config.yaml
hidden_size: 192
num_key_value_heads: 6
intermediate_size: 768
vocab_size: 1992
hidden_act: "tanh_gelu"
norm: "layernorm"
attn_scale: 0.177
init_std_qkv: 0.0221
init_std_o: 0.00359
optimizer: "ademamix"
beta1: 0.9
decay_fraction: 0.648
decay_shape: "linear"
train_tokens: 395000000
MLP neurons of a small language model. Each row is named by its layer, matrix (up: input weights; down: output weights) and neuron, and shows model dimensions 32-159. Each number is 128 + 24 x the weight over its row's rms, rounded and kept within 0 to 255.
After each neuron's rows, "fires on" lists the tokens most often at its 100 highest values on Wikipedia text that the model never trained on. A number after a token or word is its count.

L3.up306 [151 180 119 128 143 100 104 106 133 173  94 150 118 123  87 133 136 174  99  92 140 115 141 149 104 137 111 122 126  52 103 126 136 147 110 107 111 130 152 167 129 148 153 144 155 130 112 156 140 131  76 147 163 110 139 156 162 127 103 149 140 116 108 126 125 136 137 117 158 146  99  97 122 120 120 179 175 128 115 104  89 111 156  96  95 114  74 121 133 105 101 129 135 110 111 141 137 140 127  53 108 125 131 116 130 129 131 105 122 149 128 151  96 105 161 120 116 106 110 135  87 128 141 138 115  93 144 137]
L3.down306 [ 98 146 106 139 112 154 111 112 119 127 139 149 124  95 143 108 105 132 150 142 144 111 129 149 103 109 166  83 187 109 100 108 124 146 109 166  80 169 185 146 123 168  94 115 148 118 125 169 133 113  92 152 121 116 125 147 122 136 164 154 125 124  89 161 140 141 150 108 142 125 158  97 103 124 117 149 181 114 116  90 128 117 146 158 157 116 130  89  88 119 116 138 106 111 127 155 119  68 148 157 154 189 116 108 134 141 101 122 165 162  94  90 130 102 157 124 126 133 126 146 122 101 111 154 162 114 102 142]
fires on: "s" 39, "es" 14, "its" 5, "ians" 5, "omen" 5

L11.up216 [115 150 130  92 120 135 139 115 162 122  90 172  66  94 122 134 161 104 149 158 161 155 113 142  91 114 134 128 140 104 127 167  88 128  87 121 177 115 105  95 119 127  93 115 163 106 160 144  83 118 134 168 154 114 131 180  92 154 116 132 140 130 150 125 144 101 155  67 106 103 103 172 123 126 100 135 135  89 167 139 150 114 185 149 120  82 126 158 128 109  88 124 135 147  95 129 118 157 149 150 172 145 140 118 108 124 151 132 114 168 175 154 148 116 134  99 131 136 152 148 122 108 118 125 124 165 105 114]
L11.down216 [161 140 129 167 137 172  87 157 136 127 175 118 168 156 106 119 109 137  98  85 123 126 143 157 121 138 104 108 109 131 143 130 135 124  93 153  78 115 154 161 154 109 134 150 101 114 148 133 149 169 160 114  95 167 124 124 157 105 100 133  98 105 111 141  98 174 154 130 112 155 125 107 114 144 178  88 112 138 126 107 106 120  97 131 151 142 161  97 103 141 151 123  97 132 103 153 158 102 131 136 130 114 116 101 158 127 121 152 141  92 120  94 125 136 164  93  85 128  90 122 156 143 141 143 115 131 153 139]
fires on: "d" 16, "b" 11, "ra" 11, "re" 9, "id" 6, "ove" 6

L10.up735 [ 94 159  90  91 141  80  93 117 123 165 131 126  96 121 117 117 125 115 164 140 142 182 128 140 140 115 145 128 174  86  95 126 152 112 127 148 126 157 112 120 140  88 124 121 112 134 118 121  95 102  79 100 116 125 118 104 130 184  92 147 150 119 115 140 159  95 107  86 126 112 127 138 118 138 108 158 138 150 110 130 123 131 169 156 175 111 137 153 158 129 143 120 156 148 129 148 172 155 132 158 141 111 110 157  79 145 108 141 120 114 140 128 136 134 125  98 134 115 140 120 119 129 154 127 167 125 129 131]
L10.down735 [104 163 106 123 150  92 175 125 163 134 147  99 106 117 148 125 118 145 137  99 121 135 154 161 124 145 138 149  63 149 136 130 162  96  99 110 157 147  95 135  67 106 141 122 137 176 128 171 157 124 155 157 137 159 101 145 107 138 131 109 151 122 133 150  87 149  93 116 122 124 108 125 144 141 121  90 151  99 132 132 123 134 140 106 148 105 135 143 162 156 128 136 183 150 120 173 157  84 136 127 104 127 110 127 144 135 126 126 127 132 106 135 111 149 124 145  66 109  93 116 125 117 124 126 136  88 167 146]
fires on: "." 31, "–" 24, "," 22, " and" 5, ":" 5

L6.up232 [123 163 139 181 104 127 121 153 118 155 112 114 115 132 116 128  87 138 153 148 111 152 167 131 136 121 186 106 173 124 108 129 127 139  97 133 140 100 150 119 106 114 117  92  80 164  98 136 128 135 127 153  74 127 147 144 110 134 120 141 137 140 128  95 126 120 114 122 146 136 130 131 111 145 121 123 121 105  94 144 140 134 139 206 109 109 103 112 114 105 119 131 113 135  88 150 124 150 172 102 184 119 126 177  91 141 168 138 106  84 167  97  96  78 154 103 136  90 127 109 150 181 145  90 109 148 124 130]
L6.down232 [152 104 132 132 152 118  98 140 150  82 147 119 154 147 141 104 172 100 128 162 101 133 123  83 110 133  52 136 106 110 127 147 113 141 108  72 113 159  94 158 129 100 155 138 173  69 118 161 158  82 123 134 154  74 158 167 169 135 126  99 114 108 102 100 147 106 148 136 139 135 117 171 142 108 121 105 160 126 133 153 128 146 142  98 121 112 129 138 130 165 126 103 110 137 135 117 123  91 122 112 117 145 103 108 152 126 105 154 138 165  92 184 176 115 160 168 106 162 118 136 142 122 111 104  99 126 153 139]
fires on: "." 20, "ol" 13, "al" 12, "9" 9, "r" 8, "ra" 6

L12.up317 [149 177 153 114 108 157  88 147 148 148 116  98 152 137  93  97 150  84  94 134 112 135 120 138  79 144 117 121 119 122 123 123 136 115  97 112 103 130 143 106 134 124 110 133 124 177 119 112 102 170 113 154 158 153 145 120 147 123 111 171 127 141 158 152 105 142 148 123 153 113 109 151 146  83 124 149 190  93 101 110 110 120 143 147 159 149 151 169 112  96 124 138 126  83  99 104 131 126 109 144 182 135 109 146 127 187 135 133 117  87 140 152 110 147 144 128 167 111 104 126 145 126 132  82 120 150 139 142]
L12.down317 [155 148 126 109 127 160 125 125 136  82 135 126 142 169 108 141 142 142  93 112 153 106 115 131 111 128 174 145 175 125 117 162 112 132  93 109 103 191 115 150 121 128 149 168 125 145 128 164 152  82 128  96 140 137 105 145  99  71 117 141 123 120 129 126  92 112 114 111 101  86 168 160 116  74 117 158 101 156 128 158  99 115 102  83 145 139 135 131 124 131 100 150 101 102 107 118 131 142 127 151 112 135 104  93 142 140 101 113 139 119 115 130 155 115  97 107 113 146 137 147 119 108 147 103 131 148 116 143]
fires on: "min" 10, "ro" 10, "ac" 9, "i" 8, "iv" 7, "ic" 7

L8.up245 [111 148 109 106 125 123 127 128 125 116 114  84 145 114  97 157 126 128 112 141 134 128 127 108 139 167 116 127 141 179 141 103 138 120 144 110 117 147 151 154 165 116 160 114 161 114 153 138 147  82  65 110 113 144 115 104 137 191 176 176 157 153 145 151 129 163 146 130 138 117  85  80 134 142 156 100 116 119 140  98 119 133 131 134 169 130 132 138 159 144 121 122 159 136  94 121 103 122 128 113 164 189  88 140 114 150 121 110 119 127  73 143 150 103 147 144 128 113  84 152 156 143 161  99 146 143 102 154]
L8.down245 [138 114 145 146 213 111 104 123 145 110 130 167 122 114 136 152 131 156 129 130 116 127 142 144 127 118 122 102 138 134 151 104 143 119 136 112 108 128  97  75 129 144 155 117 108 136 142 124 128 120 130 117 109 117 162 125 116 119  84 135 120 144 122 109  98 121 106 133 100 208 164  98 207 132 124 151  98 121 147 128 127 128 144 127 174 131 137  95 136 108 152 172 132 139 192 135 131 133 108 128 110 133 105 157 116 135  82  73 123  94 151 128 127 134 139 113 148 154 103 115 102 163 132 175 143 137  96  93]
fires on: " •" 25, "ic" 20, "ural" 17, "-" 6, "ant" 5, "ific" 5

L3.up79 [138  91 124 113 160 148  95 146 106 114 146 136 126 138 121 125  95 172 103 138 140 137 143 150 164 214 128 169 139 115 152 139 133 130 125 167 110  94 130 121  79 103 170 112 117 137 104 136  97 132 130 113 137  76 111  81 140 116 174 126 143 117 121 113 161 165 137 147  93 123 128 177 112  89 116 123 151 183 133 125 117 111 118  81 103 123 119 163 132 105 113 153 149 135 115 108 137  99 137 110 148 106 116 108 126 159 165 169 132 129  88 123 154 121 126 156 137 102 105 112 120 168 144 127 100 154 136 145]
L3.down79 [132 131 132 147 140 123 148 155 116 157 129 149 122 131 127  89 145 114 141 139 117 165 120 142 121 151  96 130 108  99 180 132 112 144 103 119 130 141 143 108  80 154 169 143  97 123 102 146 170 138 158 146 115 133 157  97 140 121 118 112 136 184 103  78  83  98 128 101 127 128  98 109 163 115 125 191 139 117 120 141 122 150 157 130 136  96 103 133 103 139  94 157 138 106 120 168  95  93  88 160  80 167 132  73 144 172 134 142 121 134 106  84 138 143 155  88 163 166 131 141 126 103 166 163 121 128 136 101]
fires on: "ed" 30, "en" 18, "pl" 14, "s" 6, "es" 4, "er" 4

L9.up695 [121 111 118 113 140 156 108 105 107 162 121 107 126 146 105 169 104 117 120  95 111 136  99 114 116 141 118 100 136 110 127 143  85 138 119 183 133  94 112 109 113  98 145 140 123 162 141 117 141  72  96 147 141 120 141 137 120 107  95 126 128 135 102 131 124 169 109  60 158 111  78 142 119 154 130 119 179 170 117 127 122 148 126 155 106 114 101 128 130 138 110 123 103 130 107 113 103 109 138 107 130 157 162 151 133 136 122 147 139 166 158 135 126  64 117 151  80 167 149 131 127 149 158 142 126 163 146 148]
L9.down695 [144  97  94 116  88 138 125 135 146 142 160 150 151  70 101 145 153 142 144  98 146 108 145 172 120 150 110  96 157 123 102 155 156 130 120 128 117 102 130 129 169 151 126 127 164 136 115 133 149  87 133 125 108 107 136 106 136 112 133 121  51  95 203 155 156 106 148 114 115 118 124 121 163 121 172 108 104 135 155 140 143 114 121 102 137 132 123 100 127 129 156 140 139  58 139 131 120 112 119 157 134 127 128 102 158 112  62 108 135 150 115 119 117 134 112 109 114 147 162 122 109 102 110 130 108 135 124  75]
fires on: "===" 18, " ===" 15, " film" 14, "ames" 6, " the" 6

L4.up111 [143 138 122 155 128 126 129 131 167 126 130 133 127 132 100 134 102  84 141 155 134 152 133 122 151 151 174 112 155 118  93 135 130 127 110 126 114 129 164 135 155  95  85 105  88 142  73 104 114 108 129 112  83 154 172  84 120 143 119 163 126 145 104 115 117 174 128 114 117 133 128 122 143  73 127 132 119 102 106 139  89 127 107 179 152 136 152 125 114 121 176 134 117  84 109 118 117 144 161 136 163 150 123 114 125 149 111 126  94 159 152 130 117  94 135 120 163  66  91 126  84 188 136 107 128 136 135 143]
L4.down111 [ 76 102 136 134 121 109 167 135 164 120 117 163 119  92 155 108 176 113 165 150 133 115 147 136 107 121  92 105 121 138 144 153 140 138 157 115 117 109 152 134 122 103 140 110 143 161 168 105 105 154  99 138 144 102 129 143 129 144 178  86 108 124 151 126 149 124 139 127 118 114 161 164 143 138 121 103 104  89 141 124 106 154 146 137  96 123 126 153 134 198  97  86 135 168 141 132  93 165 125 124  83 104 116 148 127 147  45 149 141 154  89 186 139 139 115 145 137 107 132 138 120  94 111 135 121 142 123 137]
fires on: "l" 21, "\"" 12, "F" 9, "m" 7, "." 6, "r" 5

L3.up625 [ 99 126 121 132 142 148 168 139 115 147 157 138 124 123  94 125 139 102 147 143 120 176 142 138 150 137 157 102 159 175 142 149 151 108 140  94 106 109 150 140 111 118 114 122 102 133  92 121 101  99 142 104  69 165 135  88 143 129 101 150 150 119 150 115 150 161 144 121 137 103 109 116 104 147 119 134  97 108 113 128 115 116 109 160 139 112 126 116 144 149 189 147  65  97 112 145 131 120 119 120 158 152 122 167 112 142 163 154 126 112 159 104 115 103 129 132 149  79 150  93 118 186 165 112 126 159 137 161]
L3.down625 [112 122 140 118 110  83 122 128 147 139 154 165 117 119  92 104 110 154 133 130 134 137 150 134 126  81  92 127 148  86 157 152 131 118 140 100 133 113 214 137  97  78 107 133 118  87 138 132 147 124 135 174 160 114 124 160 176 123 143 165 125 154 116 151 116  81 121 122 102 140 118  87 132 130 133 118 147 123 139  97 115 107 144 120 129 103  97 185 123 124 100 179 166 145 129 155 151  97 147 119 138 138 119 116 110 147 118 126 164 112 118 139 120 106 172 150 145 144 126  86 153 132 187  89 129 128 133 119]
fires on: "h" 17, "el" 16, "ar" 13, "r" 12, "l" 8, "ak" 6

L6.up194 [151  98 117 130 111 131  99 187 125 121 105  97 118 135 143 113 131 146 162 136 106 100 134 132  69 102 145 150 162  97 147 146 132  88 118 145 110  98 129 117 124 119 104 123 141 151 137 176  55 128 103 104 185  95 103  97 168 165  89 129 162 151 146 111 150 111 134 151 171 122 125 130 130 120 109 152  87 148 116 150 136 118 153 108 124 129 117 125 125  70  97  72 179 149  96 111 154 131 125  84 103 131 100 132 144 139 119 151  83 124 115 135 121  92 156 142 134 149 122 114 162 117 125 107 179 118 109 166]
L6.down194 [114 160 107 134 157 155 150 148 115 138 121 131 135  99 158  95 148 142 145 128 132 152 124 158 147 107 112 128 132 139 153 148  79 177 159 121  91 114 167 116 143 127 152 117 175 105 136 110 143 123 117  79  79 127 150 106 154 115 150 121 173 126 132 113 126 126 167 120 141 117  66 152 130 104 114 120 153 152 152 147 176 121 131  95 135 112 123 174 144  58 163 132 148  81 121 123  91  91 174 131 134  96 127 148 106 129 148 137 116 159 123 151 129 144 101 120 123 134  99 124  92 152 137 129 133 114  82 181]
fires on: " of" 35, "ther" 12, "ious" 12, "istory" 10, "wo" 6, "able" 4

L11.up748 [ 95 119 114 143 100 138 138 142 147 120 141 129 116 144 114 127 114 144 153 146  82 161 133 106  94 132 128 147 146 128 181 139 130 107 152 109 145 126 124 179 111 133 169 141 144  89 120 174 142 111  93 124 125  97 135 132 117 122 113  80 204 158  87 139 106 137  92 121  84 113 108 137 101 158  88 145 112 114 108 136 101 153 126 134 134 120 164 135  99 131  92 106 120 134  90 135 125 123 149 127 154 144 135 111 153 167 116 130 112 117 123 148 146 130 142 121 126 126  69 138 152 144 105 123 139 143 141 131]
L11.down748 [133 118 159 116 133 108 100 116 110 113  82 119 122 120 151  91 116 116 115 160 109 107 138 114 151 159 124 116 181 134 108  96 124 126 166 113 137  89 161 121  93 124  95 126 134 178 157 129 126 119  88 143 129 105 160 103 138 116 106 125 129 153 127 146 132 113 119 126 157 112 142 173 158 124 140 164 129 125 140 160 114 134 104 184  84 117 102 100  99 115 133 129 143 145 133 100 136 180 135 136 116 144 131 144 158 108 142 153 133 180 126 129 160 140 122 152 159 136 160 133  52 124  88 109 119 117  97  87]
fires on: "at" 38, "h" 16, " of" 11, "t" 6, " Th" 6, "ent" 5

L3.up312 [108 163  95  80 144 141 151 115 119 172 133 104 118 132  87 160 145 104 139 111 130 120 121 141 132 128  92 113  76 109 111 123 148 136 147 104  93 142 145 124 103 124  98 164 171  80 127 139 150  94 145 134 116 115 126 124  79 111 138 110 154 116 108 144 121 109 112 140 156 134 109 138  97 177 166 161 136 123 130  81 113 135 120 175 102 128 136 150 163 165 134 132 105 155  99 156 142 163 147 121 120 145 139 140 120 109 127 117 135 154 151  94 157 122 127 128  60 167 136 132 161 129  81 146 117  89 144 124]
L3.down312 [100 119 140 104 117 147 124 121 123 172 166 108 100 136 104 171 116 155 144 128 119 132 115 125 140 118 132 121 129 125 152 110 115  84 127 108 104 167 122 107 163 154 146  94 116 165  91 116 150 154  86  98 128  91 110 136 117 152 109 103 150 170 150 157 117 117 125 152 115 145 127 114 118 119 156  99 124 121 105 139  92 159 143 108 109 141 155 100 106  79 111 145 138 154  88 140 121 146 122 132  90 147 121 136 189 101 145 153 156  55 176 148 116 158 131 115  79 137 180 119 130 119 149 143 110 171 128 128]
fires on: " w" 20, " f" 18, " t" 9, "w" 7

L11.up565 [135 129 125 131 139 129  78 172 157 193 112 128 118  97 110  94 130 133 112 118 187 130 153 151 161 132 145 129 114 107 134 153 136  84 126 153  98 135 153 146 114  98 136 127 122 157  99 110 140 125 120  97 131  97 127  89 147 178 126 152 127 109 114 135 127 139 157 105  82 100 152 157 135  80  82 146 161 124 105 132 128  85 128  85 150 119 113 135 124 120 147 112 174 120 109 141 175  98 142  88 172 110 100 134 145 127 125 154 131 149 121 141 163  95 169 128 105 116 111 131  97 170 163 126 102  77 140 167]
L11.down565 [115 156 123 126 181 143 148 127 122 104 132 127 179 140 152 124 144 146 134 109 135 111  97 137 127 102  93 131 130 117 159 120  68 142 134 207 111 144 144 135 131 172 118 107 123 142 147 102 134 124  97 133 169 155 150 120 125  90 164 119  84 148 146 157 129 128 140 114 146 163 111  84 121 153 170  93 126 125 143 112 123 148  95 179  99 123 134 118 134  77 133 147 136 174 121 131 100  76 125 154 101 189 165 135 140 102 148 112 121 140 127  97 111 122 119 130 141 136 127 112 104  72 119 132 148 112 108 128]
fires on: "s" 19, "es" 16, "ers" 14, "les" 10, "ors" 10, "," 6

L6.up601 [143 156 117 115 108 105 173 109 142 136 148 124 107 129 121 122 133  97 166 105 106 173 149 146 135 116 114 155 154  80  77 163 140 125  86  96 167 100 139 108 158 158 105 115 128 133 132 137  66 131 147 129  88 102 131 139 117 114 106 148 138 121 128 102  93  82 144 118 116 136 133 166 137 136  95 170 105 121  99 128 161 142 134 189 132 105 156 136 131 122 138 125 151 105 137 179 148 118  92 100 162 157 105 154 132 129 108 143  74  84 129 133  87 137 123 111 148 181 147  86 127 141 131  98 113 128 157 143]
L6.down601 [104 147 148 174 144 120 105 147 157 121 158 100 154 132 126  95 167 149 170 120  86 124 119 154 122 167 139 134  91 108 136 119 117  98 167 118  75 131 163 138 108 113 103 130 122 123 129 139 143 140 107 141 124 152 171 117 147 124 115 139 155  88 121 131 113 125  84 121  99 134 148 156 142  88  89 150 118 130 168 153 160 109 130 123 141 160  90 115 121 104 111 100 163 147 154 139 166 122 122  88 113 174 115 139 141 125 161 102 132 146 102  89 131 165 151  93 127 157  89 166 146 122  88 120 139 136 107 161]
fires on: "re" 30, "r" 18, "w" 13, "ir" 9, "ü" 5, "l" 5

L8.up37 [134 124 129 149 106 120 121 166 115 158 116 134 106 122 144 113 137 109 148 150 146 107 137 149 127 141 132 128 143 161 127 129 133 110 135 171 121 119 178 155 157 115 131 137 136 122 138 138 126  88 103  94 124 117 126  99 182 171 190 136 106 145 149  93 100 120 136 117 100 103 138  93 159 139  57 151 119 135 115 165 131 141 153  94 143 172 104 113 159 129 122 110 134 103 120 104  93 162 145 126 112 151 113 125 120 139 147 135 148  78 100 158 160 100 141 149 122 115  92 133 111 209 136 109 161 163 115 128]
L8.down37 [162 113 140 106 205 147 114 140 155  89 113 122 148 127  76 116 118 169 128 121 156 136 125  98 136 131 115 130 128 149 110 166 123 134 157 115 145 138  91 123 133 134 157  88 149 135 110 121  98 119 108 101 151 131 163 109  86 115 149 131 125 128 107 143 123 145 130 154 118 172 102 166 162 119 117 111 116  90 115 135 152 127 109 169 107 119 116 140 121 134 170 115 158 141 106 181 132 135 115 158  91 116 113 136 146 113 124 119  93 135 140 116 130 160 136  88 116 106 130 145 123 121 124 144 157  84 114 161]
fires on: ":" 36, "oc" 15, " •" 11, "ant" 6

L13.up103 [146 132 131 150 109  96 159 124 111 162 159 106 143 166 121 152 116 154 116 162 147 192 102 134  91 122 145 119 149 114 153 125 108 137  80 117 106 137  84 115 135 147 130 108 102 125 155 161 129 113 115 113 115 130 117 116 134  94 108 144 119 164 140 145 126 139 168 148 112 115 153 185  95 113  98  93 163 135  78  84 148 113 150 180 104 130 100 133 115 115 147 118 137  90 136 134 103 122 157 106 147 145  73 145 135 159 107 128  99 116  95 126  81 133 160 117 172 128 107 108 140 180 140 109 126 157 128 142]
L13.down103 [119 156 121 151 120 163 112  96  96 126 118 139 166 132 168  76 128 188 135 115  76 137 100 124 114 155 160 133 117 148  97 105 102 128 137 109 102 110 150 143 145 127  97 159 153 130 145 129 108 203 136 159 130 117 106 160 114 164  99 132 148 136  75  87  88 131 122 124 153 128 127 143 133 115 119 147 103 133 153 147 144 115  87 115 157 117 149 130 144 184 110 128 120 132 116 138  84 149 127 113 115 141 172  90 137  91 111 112 139 103 158 129 136 140 142 131 160 146 106 120  95 135 136  75 156 108 112 143]
fires on: "res" 19, "re" 14, "iv" 13, "on" 8, "r" 6

L12.up689 [129  88  92  97 132 139 119 148 122 115 133 111  98 141 125 158  98 144 106 132 118 140 114 138 113 138 101 145  98 139 114 106 127  95 114  93 111 128  83 125 135  95 118 134 146 139 103 159 148 132  91 120 161  95 146 117 140 154 168 176 181 134 141  99 139 132 162 152 123 132 119 192 129 136 103 163 125 116 150 157  89 129 145 124  77 138 112 155 117 127 104  78 192 128  74 126 137 129 123 140 136 132 112 105 113 154 111 109 144 116 106 142 138 117 147 141 111 122 107  68 161 122 118 103 150 157 172 155]
L12.down689 [137 151 139 159 114 140 154 163 155 111 128 116 148  92 127  77 148 130 132 123 122  77 126  96 132 114 138 109 158 135 163 156 131 153 130  93 135 128 146 129  77 152  97 141 115 105 130 133 107 148  96 137 137 152 110 134 178 163 126 138 122 149 169 135 140 134 137 115 154 131  71 134 116 135 114 134 110 120 170 155 125 147 111 150 140 129  89 121 110 142 135 123 137 118 162  96 189 135 164 106  86 104  86 178 133 111 127 101  83 138 119 132 146  95 119 170 164 118 145 156 109 155 114 161  77 118 108 120]
fires on: " of" 82, " O" 7, "ing" 5

L14.up718 [125 109 110  99 121 125 153 170 136 161 110 111 104 114  79  99 148 156 148 129 106 127 160 136 106  94  93 118 107  90 129  98 131  98 105 138 147 128  92 108 158 160 105 127 121 133 114 134 100 146 111 138 178 143 127 163 134 117 124 148 101 118 149 131 100 108 135 163 139 116 144  82  83 148 117 145 130  98 117 163 150 108 140 146 140 139 165 117 127 156 148 101 137 110 102 119 163 100 107 139 188 121 111 158 149 128 122 130 119 107 152 153 135 130 105 159 175 166 125 153 123 158 150 115 151 154 137 139]
L14.down718 [111 119 152 139 129 160 122 106  80 129 132 122 132 144 130 105 143 102 125 112 137 119  91 118 158  99 143 112 159 169 132 133 143 145 130 120 166 115 113 129 160 107 146 141 118 112 128 138 107 135 160 106 126 120 177 134 119 134 143  72 172  98  87 134 137 157 143 126  86 130 103 115 178 123 148 122  88 118  94 117 175 123 147 135  91 123 109 118 123 129  99  99 119 118 144 117 113 147 120 149 137 132 112 116 161 146 144 131 135 102  79 100 138 180 137  99 119 127 158  81 138 116 114 110 146 154 115 160]
fires on: "ro" 19, "u" 18, "r" 16, " S" 6

L13.up185 [113 126 135 131 144 153 124 158 108 149  84  98 133 123 136 154 148 115 105 116 170 114 103 124  84 151 105 151 111 115 120 112 178 123 134 105 172 115  88 149 154 123 141 134  98 116 117 112  94 178 102 143 166 129  99 174 134 129  78 130 113 115 107 128 112 156 128 127 131 113 139 161 150 123 156 140 154 124 141 135 137  90 148  92 107 140 108 138 108 136 134 121 133  89 114 117 153 110 139 141 140 161  97 119  98 166 184 135 108 137 154 128 125 161 155 157 135 132 157 134 164 133 181 117 125 142 170 140]
L13.down185 [146  90 132 128 114 162 110 111 137 127 128 113 114 148 151 136 153 109 141 136 152 138 105 124 158 141 133 127  89 132 150 160  80 111 103 124 125  97 131 130 145 131 186 170 114  95 112 139 146 131 131 145 105  89 130 145  93 152 130 170 121 114 127 102 113 125 107  99 110  46 150 130  92 131 129 121 141 130 113 124 139 157 120 160 154 139 125 167  98 163  98 138 162 147 132 173 120 152  53 102 143 145  72 130 149 169 120 148 109 146 113 168 146 122 115 126  95  97 140 174 131 165 160 121  97 165  87 147]
fires on: "per" 16, "ic" 11, "ot" 11, "our" 8, "i" 7, "over" 6

L8.up662 [124 105  95 119 139 137 120 154 104 140 119 110 119 173 132 122 129 165 165 134 123 141 143 154 103  78 118 126 126  80 116  61 125 124 110 151  80 123  96  98 156 119 170 113 149 117 101 101  97 175 140 105 125 131 135 174 144 131 104 108 138 185 102 122 122 146 131 187 112  96 129 178 118 137 134 122 120 141 148 160 129 116 130 155 106 134 132 136 128 131 115  89 123 136 114 133 164 147  99 157 135 145 107 159 138 114 171 137 140 109 123 135 122 145 111  72 187 149 132 123 146 180 150 108 141 107 153 126]
L8.down662 [126 164 136 119 178 146  91 101 123 142 123 118 139  98 122 108 126 138 166 117 147 118 105 155 131  92 162 155 174 146 108 155 127  95 150 148 126 176 119 148  97 119 159 155 102 111 110 113 136 125 155 134 119 113  60 152 139 122 139 147 125 148 114  89 140  75 134 156 137 158  99 110 136 129 117 134  90 140 127 110 111  69 123 125 150 120  79 122 166 140 154 142 120 131 180  65  97 152 158 157 113 112 139 137 130 118 110 160  93 117 123 114 130 126 189 106 111 107 143 128 158 117 114  81 140  97 161 149]
fires on: "r" 14, "le" 12, "ie" 8, "re" 7, "we" 7, "ro" 6

L12.up663 [ 75 139  84 129 114 129  90 146  95 152 106 165 100 108 123 147  96 141 161 134 158 129 133 158 147 128 156 129 104 146 142 113 143 132 135 129 110 127 123 145  85  48 121 144 120 155 129 125 141 133 104 142  95 138 112 155 145 134 110 160 137 133 102  98 123 123 110 126 101 112 118 140 108 145 148 102 137 133 126 124 121 108 153 169 137 109 125 112 133  75 105 107 126 152 131 113 135 134 111 160 146 133 150 147 112 146 110 133  96  85 129 164 130 107 114 147 154 173 117 111 162 147 126 133 124  86 130 111]
L12.down663 [119 159 120 137 180 145 168 122 131 147 129 130  96 173 113 140 145 164 109 126 148 144 139 113 108 131 154 166 145 103 116 150 135 109 151 138 170 120 137 134  87 105 133 114 155 136 141 149 111 154 119 122 170 128 116 129 100 111 126 113 176 144 124  96 110 129  80 119 100  85 125 136 146 153 132  99 139 118 139 134  69 117 133 149 122 129 112 108 120 174  87 136 101  96 164 164 109 112 187 142  97 128 108 133 109 133 135 106 124 132 146 110 154 124 132 102 152 117 122 120 117 183 142  86 123 114 168 138]
fires on: " and" 68, "–" 18, " or" 4

L5.up292 [122 127 113 136 140 160 115 122 107 158 122 130 157 142  72 140 118 134 115 141 141  79 120 163 144 130 108 160 125 109 116 114 121  92 144 145 105 129 143 125 134 107 142 123 124 155  95 186 148 134 118 154 154 123  83 130 107 160 113 165 138 128 186 135 119 125 130 134 178 119  90 155 121 125 116 141 148 135 116 111 118 121 159 152 137 138 105 120  90 101 149  61 137 109 127 143  90 103 139  97 120 130 122 118 132 145 106 125 116 133 160 158 111 108 164 152 105 123  80  81 195 120 110 116 107 127 168  93]
L5.down292 [154 141 145 134 105 136 120 158 203 123 125  98 106 112 124 156 136 119 147 132  84 151 105 130 146 173 155 160 146 171 151 167 153  83 136 109 111 137 141 151 146 110 129 135 107 146 146 132 116  91  84 158 102 101 164 109 135 144 131  99  70 114 128  42  95 110 147 124 118  82 150 155 126 136  84 140  76 116 112 147 136 138 164 109 152 103 103 126 123 102 146 103 128 116 139 146 131 102 146 125 111 117 115 176 134 141 128 143 122 148 137 149 115 117 128 100 163 160 129 128 119 152 106 138 157 137 142 118]
fires on: "in" 15, "ing" 11, "200" 10, "h" 8, "alth" 6

L12.up485 [172  98 165 134 123 129 143 124 112 119 123 169  66  85 138 116 156 141 127 156 176 137 134 157 116 130 132 136 129 111 109 151 175 109  92 160 173 115 145 116 128 144 148 120  97 123 124 164 131  96 162 131 128 150 132 137 134 140 156 142 142 110 135 133  80 123 141  86 157 146  82 109  87 131  81 172 133 173  77  74 134 103 191 132 103 134 123 119  99 153 114 116 142 147  93 102 110 130 114 151 105 127 122 155 122 142 117 122 148 122 142 156 118 156 149 113 138 116 148 128 136 142  90 130 137 143 132  82]
L12.down485 [110 155 153 115 137 119 143 113 160 121 115 142 154 161  91 124 116 164 122  98 146 122 131 132 141 151 137 135 113 140 195 124  96 193 132 138  75 172 153 106 144  79 138 144 136 104 124 137 126 121 113  94 141 110 148  71 106  71  88 127 120 109 144 108 147 154 136 163 145 118 155 144 125 152 164 122 103 138 102 124 134 114 116 136 183 114 162 155  91 172 130 140 145  85 155 131 109 130 104 139 102 139 106  78 148 126 144 131 158 136  99 137 112 114 102 102 117 123 135 112 146  99 116 152 123 151 118 114]
fires on: " mov" 22, "ac" 20, "re" 11, "d" 5, " is" 5, "b" 4

L6.up331 [139 107 120 106 150 168 153 186 128 131 125 128 121 135  90 154 130  96 120  77 151 104 114 134 144 142  85 171 111 148 150 155 121 103 130 169 143 146 136 140 156  96 161 122  77 137 119 109  98 124 121 125  94 143 112  72 140 125 118 132 171 147 111 108 135 130 148 148 135 109  92 141 148 146  92 130 120 135 143 147 138  60 114 122  54 155 114 173 138 140 125 144 156 141 105  91 125 144 159 136 103 112 124 121 158 131 140 117 100 160 110 172 102  97 169  84 131 129 119 118 142 132 128 126  93 139 129 175]
L6.down331 [126 107 145 141 146  94  83 170 128 133  94 124 103 136 162 135 140 150 157 120 153 112 162 127 123 131 142 102 131  74 115 130 105 136  68 134 128 146 146 164 107 156 165 133 138 126 157 116  82 126  80 183 183 150 139 131 179 141  99 103 134 163 159 132 108 160 115 101 152  76 151 140 124  83 156 130 125 152 111 144  98 104 109  97 125 120  70 158  98 136 103 136 152  83 116 132 120 130 136 115 120 143 116 144 137 144 101 114 116 127 107 134 154 111 108 147 161 132 135 134 124 183 121 121 132 138 122 115]
fires on: " of" 34, " to" 26, ":" 9, " |" 6, "ight" 5, "ing" 5